Weights of a small GPT-style language model, trained from scratch on English Wikipedia: a variant of Muon for these matrices.
MLP neurons of a small language model. Each row is named by its layer, matrix (up: input weights) and neuron, and shows model dimensions 128-191. Each number is 128 + 32 x the weight over its row's rms, rounded and kept within 0 to 255.
A block is one neuron, or neurons of one layer that tend to fire together. After each block is what it responds to, as a language model described it from the Wikipedia text at the highest values.

L5.up315 [141 137 151  66 148 146 146  65 113 159  69  64 151 115 164 131 135  67 158 121 107 144 110 169 161 133 149 100 136 131  78 132  94  92 181 160 124 157 129 173  99 161  96  99 162 154 111 174 131 116 109 142 111  92 138 105 116 186  80 141  73 120 154 160]
L5.up811 [128 102  93 102 133 103 148 152 152 115 121 140 104  96 131 140 152 128 146  93 124  81 156  93 110 120  73 161 182 116 133 106 122 189 125 127 126 166 102 178  81 139 119  93 171 163  66  94  96 113 147 130 124 139 163  76 101  87 164 156 188 152  89 142]
Description: Byte and mid-word fragments. Partial-character byte tokens (split quotes, dashes, accents) before a following word, plus word-internal pieces completing words such as ob-it-uary, forc-ing, hemorrh-age.

L4.up490 [ 98 158  65 120 100  84 139 178  87  62 122 180 122 128 169 158 129  74 155 175 106 122 147  88 150 110 109 130  82 146 143 110 122 169 165  75 116 121  82  90 140 143 171 120 134 151 140 100 170 145 114 101  81 125 139  95 122  94 108 147 122 123 124  47]
L4.up510 [133 147  54 109 130 133 176 161 157  82 141  89 102 182 167 122  86 109 142  41  64 138 137 105  91  97 146 106 205 128 122 120 114  84 186 117 138 142  87  98 124 181 138 145 146 152  97 109 158  98 119 118 117  99  91 110 102 200 110 105 149  77 150 105]
L4.up586 [119  93 129  79 141 188 176  91 186 110 121 113 114 147 136 115 136 129 124 146 122  99  52 110 148 128 113 119 199 161 135 150 101 134 120 165 145  96 124  69 101 186 103 164 118 140 121 190 178 167 120 144 111  72 131  34 163 129 111 110 130  66  81 116]
L4.up893 [120 165  78 114 220 129 175 203 127 115 133 141 130 191 151 149 167 128 159 152 116 108 169 124 193 155  84 132 162 121 141 102 146  68 128 120 118 162 111 103 116 124 111 147 155 118 121 119 207 117 118 189 132  96 118 159 145 109 120 106 134  94 156 141]
Description: Ordinal and direction endings. Word-final pieces completing ordinals and compass directions, such as -th in thirteenth, -n in northern, -est in northwest, -ond in second.

L4.up122 [226  67  89 119 159 129 102 135 144 139  89 112 118 135 144 121 123  88 151  86 156 124 158 134 187 162 113  98  60 139 146 120  82 139 113 106 133 167 133 208  52 152 103 171 119 150 139 117 161 147  81 130  83  93 136 118 160 159 137 121 126 158  85  62]
L4.up316 [129 146 151 119 162 162 171 165 171 139  79 133 157 110 146  66 152  85 115  42 172 147 151 115 112 123 138 144 122  90 136  52  80 138  53 136 133  89  75 133 108 106  82 129 132 172 111  87 157 180 149 158 165 109 124 124 167  81  89 135 159 140 106  58]
L4.up426 [145 162  96 160 163 182 120 133 142 123  81 170 189  50 183 184 144 118 161  78  98 131 123 146 148 167 157 110 160 111 174 149  85  91 114 126 120  87 161 128 143 168 133  95 113 159  75 149 141 117 134 123 131  71 219 179  69 100 189  84  94 138 131 120]
L4.up606 [141 154 112 174 190  99  81  54 129 128 113 136 115 117 113 163  64 147 166 124 112 140  93  73 146 114 167 172 178 144 127 117  78 127 106 109 143 162 129  38  93  94 133 129 104 129 108  91 113  99 162 177 149 159 153 163 145 140 151  88  80 122  95 141]
Description: Opening quotes and word starts. Opening quotation marks or apostrophes just before quoted text, such as "Look or 'Alawi, plus early fragments of split words (E-n-glish, Com-m-issioned, en-roll).

L2.up146 [130 178 104 146 167 163 139 128 154 100 103  82 155  96 136 130 106 189 125 111 128 119 149 132 102 103 158 133 123 125 158 139 130 161 142  78 171 181  98 164  83 146 153 119 126 197 103 102 133 106 192 141 173  79 124 115 117 100  84  68 121  92 142 155]
L2.up340 [182  73 174 102 132 107 176 117 113 115 150  79 176 158 138 172 177  96 153 130 139 113 160 132 146 156 140 160 149 117 126 102 106  90  82 149 152  75  85 147 153 119 139 115  81 135  70  45  40  67 162 107 148  97 140 128 138 123 148 105  76 148 108 151]
L2.up413 [219 134  86 159 122  73  91 164 169 129 152 122 169 114  92 134 150 140 115 174 131 162 108 146 154 128 127 116 123 149 136 130 199 133 158 126 151 137 139 118  99 166 136 125  87  79 104  92  91 168 179 152 137 138 157 108 126 162 105 131 152 141 142  47]
L2.up554 [160 123 167 105 151 108 137  97 128  72 181  61  97 134 138 145 109 127 123 174 142  91 118 143 136  65 179 158 146 121  89 117 152 107 115 142 159 202  96 144  96 112 194 111 123 135 117 115 137 120 207  92 121 107 171  65 173 155  72  96  72 101  65 166]
L2.up562 [ 97 133 165  84  92 125  86 107 171  91 154  93 173 172 112 115  82 147 116 151 147 149 107 141  70 147 159 127 117 166 133  72  90 111 117 131  77 159 134 112 146 138 152 108  89 129 119 148 152 193 123  70 148  87 112  59  83 147 125  87  91 141  94 150]
L2.up579 [183 135 140 108  92  84  72 117 117 122 105  97 137 189 109  87 153 148 140  78 110 139 187  72 120 142 182 117 193 199 125 169 145 114 129 123 109 134  72 123  99 186 170 100 119 165 119 130 169  98 168 112 104 111 119  67  71 128 105 161 123  45 160 137]
L2.up668 [130 108  81  80 108  96  85 157 163 104 119  39 135 166 112 133 143 113 133 160 132 110 119 187 139 170 121 128 178 142 110  82 160 121 148 110 116 189  95 192 128 138 195 124 131 104 119  94  86 130 127 172 149 105  86  97 107 113 113  92 161  84 143 149]
L2.up983 [120 134 171 135  87  99  67 110 101 161 158  94 143 113 128 117 163 107 110 162 173 122 103 171 178 125 136 136 139 125  75  68 135 133 101 123 155 221 127 104 143 160 115 147 137 123 131  90  91  28 107 113 129 101 145 166  82 156 125 141 151 158 191 123]
Description: Non-ASCII bytes, mid-word pieces. Mostly byte fragments of non-ASCII characters such as curly quotes, dashes, flag emoji and table symbols, plus mid-word pieces like igh, ran, ist.

L5.up736 [120 130 100  94 120 188 182 112 138 128 134 123 165 171 154 114 109  52 160 137 164  81 193 120 120  68 163 143 132 163 116 131 107 176 119 164 200  96 131 144 116 155 108 110 161  96 142 144 131 117 119 154 121 142 100 145 156  90 132 111 115 161  82 118]
L5.up994 [107 155  89  81 123 127 126 154 149 130  66  94  93  89 137 127  98 120 124  59 106 122 116 160  87 100 172 121 160 166 199  71 172 174 156 156 151  97 160  39 139 154 122  99 163 185 119 105 160 181 129 130 136 188 146 139 187  86 100 100 120  99 131 116]
Description: Wikipedia headings and word-completion pieces. Opening == or === marks of Wikipedia section headings after a blank line, and mid-word pieces that finish a predictable word, such as l in Influence, e in Greece, ia in India.

L2.up99 [213 152 116 137 161  70  60  73 126 116 169 149 117 133 151 100  87 130  86  97 165 119  96 118 176 120  96 143 172 164 145 105 157 150 148  80  67 117 116 104  82 168 142 115 126 127 142 163 138 181 140  98  78  88 173 125 117 219 128 106 184 168 141 112]
L2.up570 [118 139 189  64 135  33 129  77 142 146 132  87 119 130 121 128  58  96  99 163 108  99  58 103 138 126 139 110  95  81 160 110 106  65 111 175 157 112 181 123  91 108  95 117 146 177 129 134 109 114 128 126 149  78  70  92 152  81  55 128 135 127 162  93]
L2.up582 [146 103 121 122 102 189 131 140  95 106 147 119 128  91 100 184  95  64 135 114  92 111 129 109 123  85 137 160  83 150 129 107 103  98 117 131  97 118 114 169  82 107 157 168  56  97 118  68 144 120 103  77 121 150 156 146 123 114 109 126 112  86 107 115]
L2.up631 [115 121 103 185 125 161  77 126 154 138 142 121 172 110 147  94 172 147 134 166 155  31  78 102 151 102 183 100  98  73 129 132 102 209 157 104 118 126 112  56 139 160 100 143 101 158  74 115  87 136 145 106 127 148 102 121 136  53 129 138 112 128 145  87]
L2.up748 [157  80 144 107 152 204  81 134 120 186 106 109 128 129 119  85 158 158 100 199 143  99  79 145 187 104  67 132 180 166 160 138 159 130 150 100  90 102 143 102  96 144 124 112 113 137  94 126 129  94 139 108 130 128  95 141 163  96 112 117 112 102 154  93]
L2.up884 [121 124 177 119 148 145 185 110 101 149 125  84 185 106 151 118 119 131 124 161 146 153 120 112 141 105 142 113 151 110 144 123 100 174 124  68 135 255 123 113  93 106 121 147 119 127 112 109 105 150 120 207 163 147  92 113 134 102 139 135 166 171 157  32]
L2.up907 [138 109 144 130 134 147 114 133 178  69 109  80 180 145 114 127 156 171  99 100 147  98  97 114 182 171 139 110 138  82 123 147  98 118 107 133 112 107  84 113  93 123  66 130 146 116 101 129 183 107 168  48 114 135  71 127 160 150 128 138 113 151  92 140]
L2.up931 [110 153 186 144 133 129 112 127 129 145  87 172 109 137 106 108 121  75  89 161 126 138 120 110 139 139 121  88  77 129 105 213 180 106 151  89  94 133 132 113 199 141 153 130 179 150  70 135 163  64 155 135 117 155 144  82 165 145 164 138 135 141 114 127]
Description: Mid-word common-word pieces. Middle or final word pieces of common words split into fragments, strongest on own in known as/for, also ec in became/second, ell in well.

L5.up561 [123 159 139 109  96 122 102 141 140  97 188 103 140 154  65 185 136 198 165 138 158 115 155 146 103 107  51 169 229  88 119 119 150 152 150  90 127  94 161 159 121 137 147 149 109 162 160 121 161 168 133 143 160 124 137 108 124 172 124  88  71 108 135 127]
L5.up989 [122 100 115 147 141 147 110 152  80 155 121 104  91 127  97 134  49 207 133 179 166 129  91 116 160 179 120 175 168 144  81 179  81 141 136 123 114  93  65 129 149 169 152 153 145 132 164 152 107 111 120 136 150 155  96 211 118 108 131 112 151 159 100 118]
Description: Word-final inflection pieces. Final suffix pieces that complete a split word, mostly past-participle -ed and plural -s, such as deploy-ed, view-s, kn-own.

L4.up158 [157 172 196  92 112 163 136  96 106 170 109  85  93 136  92 113 100 113 168 118 119 166 117 140 158 139 106 129 108  90 105 147  72 151 111 108 189 114 110 137 132 132 107  97 110 120  96 117 171 140  68 208 139 153 128 129 152 131 134 121 163 157 143 101]
L4.up463 [147 121 174 110 136 132 114 130 108 170 140 150 119 176 130 155  83 162 122 138  95 100 147 154 123 131  74 174 130 101 109  93  95  70 143 129 166 137  91  63  63 124 124  84 176 110 106 137 111 146 165 118  97  62  80 152 208 189 137 122 130 156 142 129]
L4.up709 [186 121 109 175 158 133  72 146 104 167 150  73 149 155 113 143 108  75 125  51 124 140 107 158 101 124 110 129  63 133  82 118 142 145  84 156 114 134  74 121 171 125 184 146  71 135 131 112 121  93 115 121 131  76 101 137 175 108 111  86 100 149 133 148]
L4.up934 [195 134 146 164 106 151 131 122 161 102 142  87 119 143  61 139  65 131 117 112 155 165 137 125  66  59 184  73 138  85  98 154 114 190 138 112 104 146 145 147 175 140 178  81 119  42 128 163 198  77 142 114  91  94 163 123 135  94 110  97 118 121 137 149]
Description: Infobox parens and mid-word pieces. Closing parentheses ending labels in infobox or table rows, e.g. "Summer (DST)", and mid-word fragments like "oun" in Council, "ity" in Density.

L2.up76 [142 114 150 140 187 119 127 129 152 139 111 111 186 114 129 109 101  93 100 165 153 127  88 126 112 141 146  92 115  96 151 148 130  92 107 166 120 126 139 128 104 173 181 139 171  79  94 115 106 129  88 161 156 173 143 142 137 158 143  90 159 101 118 162]
L2.up300 [121 108 169 141 131  77  81 115 119 120 163 120 147 115 113 119 132  85 104 146 112 142 131 168 118 122 105 113  72 154 164 107 186  96 148 184  83 119 150 111 147 137 124 177 107 182 109 104 162 144 175 144 126 123 139 153 184  92  98 109 129 103 138 148]
L2.up334 [ 60 113 143 105 180 104  87 144 154  50 135 113 147 118 181 117 109 132 154 164  33 165 175 104 125 108 159  65  76 100 150 185 136 109 116 147 116 192 165 186  90 167 142  90 167 147 132 132 123  96  84 116 106 115 170 108 107 158 172  83  75  80 117 119]
L2.up600 [130  95 192 143 128 200 148 148 104 113 159 121 142 103  90 153 158 143 109 134 109 145 202 160 112  96 159 128  22 152 136 159 114 218 131 124 130 125 137 118  64 153 119 103 101  89 100 155 109 193  84 145 112 107 120 159 137 151 123 169 159  87  87 140]
L2.up612 [ 92 124 150 112 139 162 208 147 133 156 138 127  90 115 172 144 128  87 165 153 117 152 104 142 104  76  60 185  98 124 162 163  98 128 140 141 115 155 134 160  99 179 176 117 183  88 144 109 127 121  94  48 131 131 117 122 157 129 223 155 173  74 163 114]
L2.up750 [137  76 132  97 171 124 116 110 141  98 116 124  85  73 101 155 100 119 133 142 134 108 117 172  94 114 162  81 158 124 134 114 116 148 149  97 156  84 130 129 158 173 202 132 152 134  70 144  89 122 135 131 149  90 104 135 137 195 135 166 138 104 154 122]
L2.up971 [145 173 131  97 150 166 120 107  59 129 139 127 131 146 155 105 141 122 138 116 190 114 120  98  90  98 137 108 109 150 141  88 124 130  88 105 164 103 131 114 110 111 106 134 181 162 129  96 116 172 127 175 122 132 125 107 121 130 146 166 118 185 149  93]
L2.up1014 [203 138 148  95  97 150 153 152 107 125  98 147 109  88 166 160 142 112 153 163  76 109 177 132 130 107 116 151 115 161 138 137 146  79 129 174 174 117 107  93 111 146 182 174 149 100  80 117 161 159 117 145 122 123 139  94 131  73  91 135  95  94 165 144]
Description: Wiki section markup. Opening == of a Wikipedia section heading after a blank line (==Reception==, ==Early life), plus table pipes, list dashes, and the b in neighbour/gearbox.

L5.up286 [138 156 154  88 134 125 116 106 131 110  94 141 116 101 109 176 173 116  95 125 136 146 157 122 112 151 183 182 167  88 122  81 153  43 146 152  79 111 164  78 162 118 111 135 139 143 124 165 157 136 112 129 124 166 154 150 140 130 126 187 111 176 123 108]
L5.up975 [132 170 119 105 114 166 111 169 117 138 152 151  97 143 125 157 113 151 128 104 164 130 152 151  95 117 129 112 145  78 109 175  84  83 200 130 102 181 133 134 124 148 122 164 161 186 158 107 113 110 134 134 143 112 182 115 151 100 178 145 101 150 135  76]
Description: Final piece of modifier words. Final subword piece completing an adjective, ordinal or year that modifies a following noun, e.g. ent-ire, four-th, sec-ond, 20-16.

L5.up39 [109 144 208 154 169  83 180 130 132 170 164 153 106 110 112 170  67 139 151 155 112  83 106 118 196 176 164 106 125 100 127 101 117 108 152 131 139 168  41  64  88 145  90 140 150 114 118 138 126 115 124 142 146  87 127 163 111 132 141 177 138 137 155 150]
L5.up712 [125  69 109 100 121 115 159 115 151 105 158 171 112 126 110 128  91  95 117 143 142 108 209 121 101 185 122  92 147 180 131 111 107 133 151 169 149  95 103 117 181 195 135 116 123 140  95 111 122 111  78  97 129 134  91  63 145 102 173 117 119 170 128  99]
Description: Mid-word fragments in split words. Second or middle pieces of words broken into small tokens, especially the "e" in "L-e-ague", e.g. Football League, Premier League.

L4.up419 [160 147 187  89  39 192 135 119 102 120 163  66 151 122 173 116 141 144 157 113 117 105 172 126 109 181 146 141 134  95 135 115 135 108 106  67  61 160 139 111 145 194  90  91  68 133 123 119  86 146 130 172 134 166 157 136 146 131 164 146 121 135 118 101]
L4.up460 [151  89  44 153 100 141 129  92  70 133 108 180 134 145  97 153 136 128  83 117 125  90 166 124 112 129 102 142 137 170 136 130 165 115  85 133 108  91 147 119 147 120 186 154 164 118 167 117 155 115 133 106 120 120 145  80 126 108 168 160 155 188 119 153]
L4.up467 [119 147 158 111 147 121  78 111  63 118 197 140 116 108 118  70  76  77 116 121  94 117 168 148 133  82  78 102  80 155 165 131  85  92 144 160 112 115 113 103  41 122 107 166 171 146  80 126  96 144 136 173 123 158 159 191 129 150 132 139 158 192 143  89]
L4.up895 [143 171 151 125  90 113 129  99  73 146 111 134 105  75 144 166 120 170 181 147  93 141 123  79  86 154 114 113 139 200 131 121 114 161 140  95 140 132 150 154 137 108 177 137 120 162 150 113 148 132 145 136 184 151 150  75 137 115 102 158 128 161 117 162]
Description: Wikipedia section-heading markers. Fires on the opening == or === of a new section heading after a paragraph break (==History==, ==Gameplay==), more weakly on sentence-final periods and stray mid-word pieces (D-i-ed, w-re-cked).

L2.up85 [128 154  88 145 183 109  80 101 101 167 136 149 100 177 193  90 157 214 124 145 137 143 102 110 115 105 169 162 111 117 133 178 132 156 163 163  86  90 125  81 138 147 160 144  78 168 118 183 143 103 134 107 179 178 133 116 116 175  79 134 108  86  92 124]
L2.up159 [131  90  46 161 118 135 115 165 126 128 146 176  76 139  93 115 193 182 192 148  88 126  75 122 132 135  84  97 118 154 112 173 132 147 109 168  88  95 153 126 145 106 142 143  99 165 132  77 128  80 167 174 132 136 138 191 112  98 188  95 124 174 159 124]
L2.up360 [172 134 125 111 142 118 106 168 143 100 179  88 107 116 147 195 127 193  95 174  99  59 157 109 123 170 152 121 118 106 150 115 166 104 153 159 169 101 211 107  99 113 142 140 192 126 109 108  96 102  62 118 169 110 123 129 178 144 150 121 125  85 165 168]
L2.up406 [141  95 121 190 163  86 135 112  95  98 138 147 133 151 170 102 121 170 116  92  97 124 167 129  91 102 166  80  83 165 126 135 109  93 140  99 109 120 126 165 128 112  95  93 104 110 150  64 173 128 163 155 123 161 118 110 131 153  65 157 141 143 155 116]
L2.up479 [ 94  86 118 101 131 123 176  93 161 114 100  73 128 189 169 158 109 164  83 165 149  75 149  88 127 105 162 138 145 118 145 168  64 162 171 139 111 131 145 155  79 135 101 103 151 116 157 120 121  93 181 156 166 153  98 119  93 133  95 118 132  80  92 111]
L2.up530 [ 83 134 184 144  64 163 157 173 130 150  97  92 123 140 134  89 146 127 131 102 126 131 157 125 146 198 116 121 120 106 186 144  81  95 108 145 147 113  95  34 107  85 153 116  77  81 100 147 168 146 141 153 172 108 128 107 129 162  95 143 140 172 163 155]
L2.up790 [ 95 154 135 167 170 175 126 141 161  59 163 132 154 140 158 148 141 139 138 168 126 115 139 143  85 139 170 129 132 104  95 184  90  56 160 145 146 157  53  93 184 105 122 171 110 132 106 121 181 106 109 143 167 146 136 125  86 117 152  73 145 136 147 140]
L2.up876 [ 77 131 118 147 108 119 129 202  82  76  36 132 177 151 206 123 140 118 138 113 145 134 147  80 151 149  93  96 158  46 150 123  99 119 109 240 167 173 104 132  91 199 175 153 144  92  85 109 161 127 121 136 154 184  91 176 102 103 136 127 136 128  89 160]
Description: Ordinal word endings. Word-final pieces of ordinals like sec-ond, f-irst, thir-d, mostly in sports rounds, seasons and places, plus score digits after dashes.

L4.up43 [153  77 182 123 107 111 161 106 112 104 119 191  55 105 140 133 134  77 129 197 123  68  98  65 151 167 153  83 122  45 117 134  85 147 153 167 137 119 139 173 150 151 147 160  96 127 109 109 123 139 128 174 167  90 125 119  60  99 180 137 106 164 134 118]
L4.up441 [ 70  99 164 161 186 120 104 154 124  81 189  71 139 120  90 211 107 127 128 124  99 111 163 147  95 123 124 106 126  48 142 150 164 133 157 154 167  97 148 182 152 164  78  92 140 130 113  92 125  70  99 123 125 151 118 128 104 141  71 107 182 111 102 126]
L4.up526 [172 188  85 153 136 113 132 112 170 128 141 129  69 132  61 171 106 128  57 194  99 127  78 133 143  88 138 126 135  66 116 185  58 117 190 124 183 157 134 111 236 101 142 208  89 101 103 130 102 135  74  81 134 149 117 184 132  67  87  77 123 162  95 118]
L4.up1001 [166  83 121 112 161 117 113 169 182 119 165 125 102 126 107  72  76  96  93 230 102 131  76 193 104  99 149 101 135 114 120 104 124 119 125 139 130 169 126  78 120 151 193 171 119  82 129 149 106 146 134 123 138 193 127  58 166 136 134  91 155 101 121 153]
Description: Word-completing subword pieces. Final pieces that finish a word split into fragments, strongest for "ell" in "as w-ell (as)", also Week-ly, Hist-ory, mill-ion.

L4.up20 [ 91 122 136 149 153 130 140 139 113  89 152  89 124 168 130  80 152 143  91 120 117  78 148 168 167 140  60  80 129 182 116 138  94 140 138  71 171 146  60 115 153 174 130 118 116  91 125  77 137 164 146 147 143 157 106 114 215 138 102 169 115  61 109 171]
L4.up130 [140 113 139 200 157  97 178 104 112 153  84 178 151 163  84 195 101 106 102 122 141 134 124 159 153 115 104 110 114 123 121  87 115 124  90 159 165 116  62 115 176 131 100  96 132 116  81 152 169 131 175 140 108 130 143  55 145  78 126 108 143 121 103 169]
L4.up291 [125 125  99 122 186 189 125 226 146  98  95 173 124 110 109 130  70 121 129  93 121 154 137  98 170 111 135 122 104 138 189 127  92 175  81 153 107  73 172 191 164 109  94 129 150 117 122 120 118 174 104 114 164 140 104  58 124  71 149  60 213 112  65 204]
L4.up477 [ 79 145 143 168 179 128 174 136 161 164 131 147 153 175 139  71 111 148 108 147 131 127 142 163 153  68 180 139 149 158 168  43 113 127 123 147 134  83  88 126  71 155 150 102  91  98  76 161 125 142 103  58 134 137 157  70 158 146 128 120 190 120 161 124]
Description: Infobox bullets and mid-word pieces. Strongest on the blank token after a dash in infobox lists (before "Total:", "Summer (DST)"); weaker on middle pieces of split words like foll-ow-ing, orig-in-al.

L2.up65 [162 167 102  91 100 157 102  89 192 142 136 114 102 180 142  97 170 111 103 101 140  83 130 135 191 126 160 111  91  97 134 151 147 184 120 107 118  47 135 173 160  94  99 169 118 145 137 118 163 173 203  96 111 113 138 176 149 123 143  82 173 155 166 101]
L2.up102 [143 135 139 160  83 130 148  96 143 184 109 115 111  99 155 116 134 125 114 161 116  85 100 126 218 183 141 128 147 171 125 134 111 117 178 143 110  99 162  98 129 123 115 142  83 113 163 165 132 119 137 108 112 141  64 136 162 129 170 101 139  72 114 128]
L2.up434 [156 119 113 173  86 193 130 154 161 181 146 136 145  23 113 139  44  68 147 126 115  86 134 154 179 105  80 142 180 140 160 105 111 146 177  76 158  70  78 118 101 146 146 123 148 121  79 118 142 121 140 114  97 107 100 122 135  72 126 152 162 108  60 123]
L2.up615 [129 153 147  80 176  95 125  72 175  63 129  95 142 112 126  69 135 151 121 149 150 150  76 115 133 109  97 130 123  88 136 109  86 139 191 122 110 134 117  98 204 130 156 168 135 192 152 148 108 119 211 189 106 129 115 145 154 160 155 145  95 118 118 139]
L2.up783 [128 122 111 131 195 146 138 133 144 134 161  43 161  57 135 106 153  99 129  66  94  77 131 195 157 107 153 163 123  71 126 150  67  76 138 172 174  98 156  91 120 132 110 146  82 149 169  96 109 107 156 183  99 108 138 117 130  99 164 109 151 171 180 172]
L2.up898 [163  98 153 119 103  90 134 122 130 175 152 155 108 171 193 194 100 118 175  95  67 101 150 130  91 136  73 130 118  88 152 111 116 125 143 125 134 152 109 107 148 134 182 156 158 106  94 147 112 165 162 186 106 116  61 138 139 102  63 208 161 164  87 179]
L2.up899 [142 177 101 106 129 119 108 152 110 157  96  77 164 142 181  96 151  69 122 106 124 175 136 139 164 106 129  73 122 147 131 139 126  95 125 167 126 108 140 161  47 147 148  98  70  87 127 110 154 129 120 109 113 112  77 139  90 104 115 134 144 122  70 173]
L2.up913 [158 115  92 154 128 129 161 123 107 102  97 108 103 175 160 142 136 124 184  94 196  98 171 112  96 127 146  98 159  87 154 144 134  42 157 149 118 125 134  96 137 139 129 147  98 182 146 149 184 155 181 144 123 133 140 104 174 143 129 163 116 110  88 143]
Description: Apostrophes and opening quotes. Apostrophe marks after goal minutes in football scorer lists (37', 65'), in contractions and names (I'm, I'll, O'Hare), and opening quotes before titles.

L2.up14 [124 162 151 110  93  94 123 175 120 156 194 120  88 172 198 107  85 125 132 166 136 108 162 141 124 131 152 153 158 137 124 109 155 172 107 150 155  66  76 113 112 127 137 148 127 114 179 138 125 129 117 156  68 211 136 144  70 157 223  55 138 160 164 115]
L2.up143 [172  94 146 102 152 131  87 140 137 139 225 146 124 144  93 173 145 116  88 211 138  87 161 135  88  91 170 123 107 163 124 142  69  57 140 188 107 137 155 131 161 122 169 144 131 156 108 110 130 105  92  98  57 113 154 133 137 180 114 122 105 206 171 155]
L2.up332 [193 111 161 122 141  93  58 146  87 128 126 131  99  37 124 157 139  75 149  75 177 173 155 167 105 116 111  99 130 107 183 100 133 111  94 119 133  92  71 126 176 175 125 143 154 162  99 118 161 157  83 144 117 141 126 161 100 141  73 149 152  94  60 137]
L2.up374 [195 164 135 123  64 169 129 122  90 116 134 135 116 138 125  96 144  67 156 144 123 125 122 156 121 132 165 144 133 221 121 123 156 169 148 173 136  91 144 119 200 116 143  79 146 140 157  86 110 181  82  96 147 161 112 101  89 178 174 140 107 148 126 170]
L2.up462 [107 160 140 143 110 184 115 152  95 151 157  87 112 113 139 120 104 137 128 112 133 164 140 160 143  68 157 132 181 164 137 100 169 136 111 120 156 122  86 127 148  76 156 138 129 100 129 138 172 101  84  91 147 203 154  58 112 166 105 142 107  81 123 120]
L2.up751 [156 127 136 156 130 102 133  80 111 160  95  68 120  93 142 153 152 120 211  94 142 120  92  94  71 122 143 112 124 100 167 135 179 110 140 145 171 108 101 132 145 151 141  66  97 134 157 109 207 122 134 178  61 101 151 132 161  97 122  84  81 146 128 129]
L2.up872 [215 104 115  90  99 135  96 115  96 118 120 124 119 145  76 141 138  46 138  88  64 101 182 129  97 139 153 142 172  89 142 101 131 145 136 163 154 121 136 106 130  79 112 160 110 150 102  94 120 140 112  66 133 130 126  79 204 125 172 107 174 186  97 176]
L2.up911 [100 157 205 102 212 154 111 153 169 151 143 125 127 107 115 142 155 100  98 179 158 119 127  99 127 184 184 171 136 101 135 163 171 107 144 116 141 119 108 152 144 120 139 121 136 159 170  73 126 160  99 120 129 144 124 132 196 181 128 157 134 159 139 149]
Description: Mid-word continuation pieces. Second word pieces right after a one- or two-letter start, as in F+ly, L+e+ague, l+ed, Vot+es, Out+st+anding; also blank lines and infobox bullet spaces.